Weights of a small GPT-style language model, trained from scratch on English Wikipedia.
Size: width 160, vocabulary 8192, 4.17M parameters.
Training: a variant of Adam for these matrices, 236M tokens, 7206 steps.
MLP neurons of a small language model. Each row is named by its layer, matrix (down: output weights) and neuron, and shows model dimensions 16-143. Each number is 50 + 12 x the weight over its row's rms, rounded and kept within 0 to 99.
Before each neuron's rows, "fires before" lists the tokens most often just after its 100 highest values on Wikipedia text that the model never trained on.

fires before: "\n", " |", "."
L2.down605:65 45 40 37 21 46 44 37 65 60 64 55 64 26 56 66 54 55 45 65 44 42 45 44 34 42 44 37 37 50 34 41 36 50 57 34 64 69 59 48 48 63 24 40 45 34 62 64 66 58 34 11 57 50 40 66 42 43 63 50 42 41 38 65 49 52 49 52 57 59 48 53 44 37 49 70 41 61 48 59 47 43 62 43 18 68 39 45 49 42 49 50 66 59 29 30 65 36 75 45 36 35 42 57 49 57 57 76 48 32 40 35 45 50 57 60 58 43 45 61 54 39 41 31 33 62 48 71

fires before: " |", ":", "):", " Total", " UTC"
L2.down293:65 36 62 54 34 56 67 51 71 67 66 38 54 45 72 42 49 56 65 62 46 53 67 43 35 30 49 55 19 30 67 68 34 47 30 46 30 28 61 59 36 40 39 43 58 48 39 40 51 66 47 48 43 34 63 48 41 44 48 48 67 25 39 66 44 44 50 60 46 78 42 60 62 46 45 57 44 17 43 54 47 48 48 65 16 53 41 54 55 46 57 66 67 34 68 41 76 45 50 51 59 63 18 60 50 37 64 59 55 46 48 54 46 53 55 41 43 49 55 36 53 41 39 44 48 46 47 42

fires before: "-", "\n", " "
L4.down572:59 52 65 64 52 54 30 61 15 58 41 53 56 59 45 33 50 44 38 70 43 60 53 45 55 26 49 54 52 34 24 61 64 89 50 56 52 57 45 54 40 58 61 40 57 35 35 56 42 75 69 46 56 45 38 51 44 42 53 37 56 51 63 67 48 63 48 33 45 29 64 50 28 65 51 43 69 59 49 47 42 64 39 50 45 48 45 71 63 58 46 47 40 45 50 38 48 48 41 43 56 42 54 48 56 44 46 35 47 44 58 64 38 55 51 23 79 65 73 66 41 38 62 42 49 66 32 48

fires before: "|", "|---|---|---|---|---|", "|---|---|---|---", "|---|---|---|---|"
L4.down58:29 50 54 56 40 62 48 53 66 48 46 61 49 43 56 69 49 33 59 30 72 53 59 22 61 25 44 50 45 68 55 34 36 34 55 44 60 71 48 42 28 43 30 44 42 62 68 27 53 38 45 61 55 64 67 72 49 53 73 46 68 51 39 45 44 56 53 47 52 53 62 35 45 42 52 49 54 55 63 33 38 35 54 32 56 63 36 51 52 61 50 48 42 55 48 49 54 61 74 30 49 69 36 68 73 68 42 67 43 75 47 35 53 54 53 45 52 47 44 24 50 51 54 49 40 59 48 70

fires before: " |", ",", ")"
L4.down467:76 53 48 31 53 79 39 59 42 28 62 34 66 40 51 56 42 45 53 35 42 64 70 54 70 58 68 41 82 50 37 56 67 61 32 56 39 71 65 64 40 55 50 62 64 38 62 56 61 59 55 46 62 40 56 49 64 34 47 43 33 44 32 42 55 55 65 32 44 41 43 34 66 51 41 47 68 59 42 44 27 36 50 60 38 51 63 40 54 64 33 52 65 49 35 55 51 42 41 47 38 67 49 56 29 64 36 51 67 52 56 27 36 57 52 47 46 31 64 43 44 54 62 52 58 42 48 58

fires before: "\n"
L2.down84:46 52 56 50 52 61 35 44 46 30 40 47 50 34 50 63 47 45 39 52 29 48 56 47 59 42 36 51 47 36 32 62 31 40 25 39 71 51 63 59 52 60 44 39 57 35 46 58 55 48 47 49 51 41 42 40 61 51 63 56 50 61 54 73 47 60 67 46 37 66 80 58 39 55 30 45 55 51 41 47 62 59 40 62 69 63 34 44 49 50 37 44 58 42 40 32 28 31 65 42 50 66 47 22 60 48 50 38 40 45 41 50 35 59 50 48 44 50 52 63 35 68 26 56 54 47 56 57

fires before: " |", "\n", " ("
L2.down351:64 69 51 46 61 56 68 66 56 39 65 56 50 39 43 57 51 33 50 25 52 42 57 51 43 24 67 27 41 46 61 50 66 61 51 55 54 56 73 82 60 60 60 47 54 36 54 56 63 49 53 44 46 56 50 53 34 34 66 41 42 33 42 51 41 30 35 52 71 60 55 40 44 42 35 58 61 27 39 49 42 56 48 60 52 49 76 57 52 65 34 36 50 71 58 46 33 46 57 57 50 53 48 49 38 48 53 42 48 52 59 68 56 37 50 61 58 42 14 68 57 38 54 30 66 44 65 57

fires before: "|", "|---|---|---|---|---|", "|---|---|---|---", "|---|---|---|---|", " |"
L4.down292:42 63 54 61 42 48 49 45 39 27 53 37 49 42 55 66 48 58 45 46 26 47 78 62 43 39 43 32 51 49 35 30 68 49 66 39 40 59 43 73 37 39 66 37 52 45 51 35 45 36 49 51 42 58 42 41 50 63 57 41 48 47 39 52 50 41 33 51 47 63 76 39 35 56 71 49 52 39 39 58 37 37 40 66 39 52 31 61 61 61 47 26 50 46 35 47 30 53 62 41 34 70 47 41 52 60 44 40 60 46 63 47 33 36 49 64 48 45 64 76 38 28 50 64 90 60 37 51

fires before: "\n", ":"
L4.down163:50 59 35 51 35 51 29 32 36 32 65 44 31 47 36 48 48 60 50 35 45 53 61 33 55 27 43 48 37 38 46 51 74 46 54 46 53 33 71 60 69 48 61 40 60 59 50 53 42 50 51 32 46 35 49 66 65 47 46 39 38 22 46 47 58 49 46 47 44 93 38 47 49 36 55 65 54 49 52 20 58 38 61 69 49 43 39 40 39 70 46 51 43 77 43 51 48 54 63 53 47 54 58 62 44 62 70 50 37 37 43 52 45 44 50 56 48 53 59 43 49 61 37 47 66 38 61 33

fires before: "\n", "2", " is", " zone"
L4.down511:47 43 42 53 43 54 50 55 62 59 45 63 27 69 69 71 22 56 87 49 50 59 53 46 35 52 59 39 54 40 61 57 56 53 59 58 57 33 59 63 58 55 56 35 53 55 56 67 67 43 71 40 48 50 53 62 47 63 42 48 40 42 47 67 40 54 40 61 46 67 48 57 41 30 42 71 51 54 50 45 35 49 51 47 44 56 64 58 64 71 38 41 57 61 55 56 54 47 49 63 37 54 50 43 52 51 57 36 66 44 54 21 67 62 43 54 45 33 68 56 24 20 34 34 40 74 31 41